Weights of a small GPT-style language model, trained from scratch on English Wikipedia: 9 layers, width 448.
MLP neurons of a small language model. Each row is named by its layer, matrix (down: output weights) and neuron, and shows model dimensions 288-383. Each number is 128 + 24 x the weight over its row's rms, rounded and kept within 0 to 255. Numbers have three digits each.
Before each neuron's rows, "fires before" lists the tokens most often just after its 100 highest values on Wikipedia text that the model never trained on.

fires before: ".", ",", " in", "s", " and", " of"
L5.down777:130099151152131137161122119131088157153142116116157122125097161108163146144119127137130119168189105131117126114120157104141134107145116159156173132172114116140125142100117097129138137165124143110129160108108126127101173151117095101134113089162117085100146126138190126150123159116104116164

fires before: "s"
L5.down1305:108159136169074142145120159098123115164107156164141123134142138091119135119085117105125150109141148133121137094138155096147156143173159162136104126108151183065145129136136124154103163126157105118122138138116111113122148136151101134127130098109155139143127128106110124133101191145109100136

fires before: " K", "k", " W", "K"
L5.down93:151114124168118160076101120133129112175121123124179142147126144139096139132130116140162113130097155099127110109114144089115146105165173112130096162090113181119158112133119131162124123159151164149093092114131131106185077131136120138173117105122117113141124100147114092118111110148097112131

fires before: "in", "ine", "ina", "í", "ic"
L5.down1368:129116117174144127114131124141101093151137115163145118086092103147108089096086140066139130131147172146100122127125127089126131124137139135135119098108132166115132110099122177132070134133101134152129111125123159111110103142105125144148160126111127158169148148106132125122103167103086144130

fires before: "ro", "vision", "land", "b", "rm", "re"
L5.down305:142116118144097115111134130120159112121117154142092112142116119121129168116133109118101119143144126124092106114130139142130068146134125131089149112131113159123156084118130138106123085149147170115128105119135123173128137153126163139168134148144096118125100160099133117155124156098131164073

fires before: "a", "ak", "al", "A", "ga", "š"
L5.down1612:114120138166116121124110173158145106098101117134119155161129131130143138128138118132125174111113083098144132111159104116150117150167157135104143085134186163058124120167140130110107123137131132105133125106115171153130128135115117111154111162099154099150149126110136134141112135142143147135

fires before: "ar", "ber", "07", "22", "br"
L5.down580:113141067148123181142116092098122101108092124151141120135138163116147127126150144130136166137145100128148125108099166110138103136147168104113142110129163129100148118115156148121159110103144126112152163120130121141128157141118106103150133094123126153165117103117128120140131133144125147131

fires before: "s", "n", "er", " An", "ri"
L3.down775:146092155129129146097109121135156137132097126124119113146084161144148117147130142120129126146146156128161164149131088160090128129142118141123143144134093143139125106129142132124108110142138093089143131124159141156147149151140110075159099150079111130115134142084124158130149165071130190125

fires before: "s", "x", "pt", "ition"
L5.down142:114122126108152140135097133126111103142121142154165110116137146149142146126084110118122151121120120165106107120144139101092133098149119160126167081123160118105115094142162164144149094113112105130158101085096177143128140176147145124152154093119123142161145139139127182117132133102064125134

fires before: "y", "ia", "ian", "out", "s", "ville"
L5.down630:104144117149074075110110096091131127123142171153151134093123107114166155170107137180149108091172110098173114129133108154122112090148104101119137105167057139141146082117126175157137146173113149122096101111127087108113154127177142096161141119125120165113127157153104117103129134178143130180

fires before: "ko", "ka", "ook", "iya", "k", "ley"
L5.down376:138145102153098148101112142122102134181100176118175114094099110134107162117098165121098151115137085101111132116114103116087122151125164101123157095109124166125127117122147144125100162110110105160125134164120104149140114132102109147139120145100120118156129127082190168099129169097111125127

fires before: "ri", "am", "85", "in", "82", "ni"
L5.down232:106124125135074098100125149125145098141144122151166144123102113096134123148101117099168169135122154119075080090117129099149133108144174131097176112107165138104107148094161142112132125141124142131133111131131105088138131094158095138093117111155149115133139101110140143091094137158106112117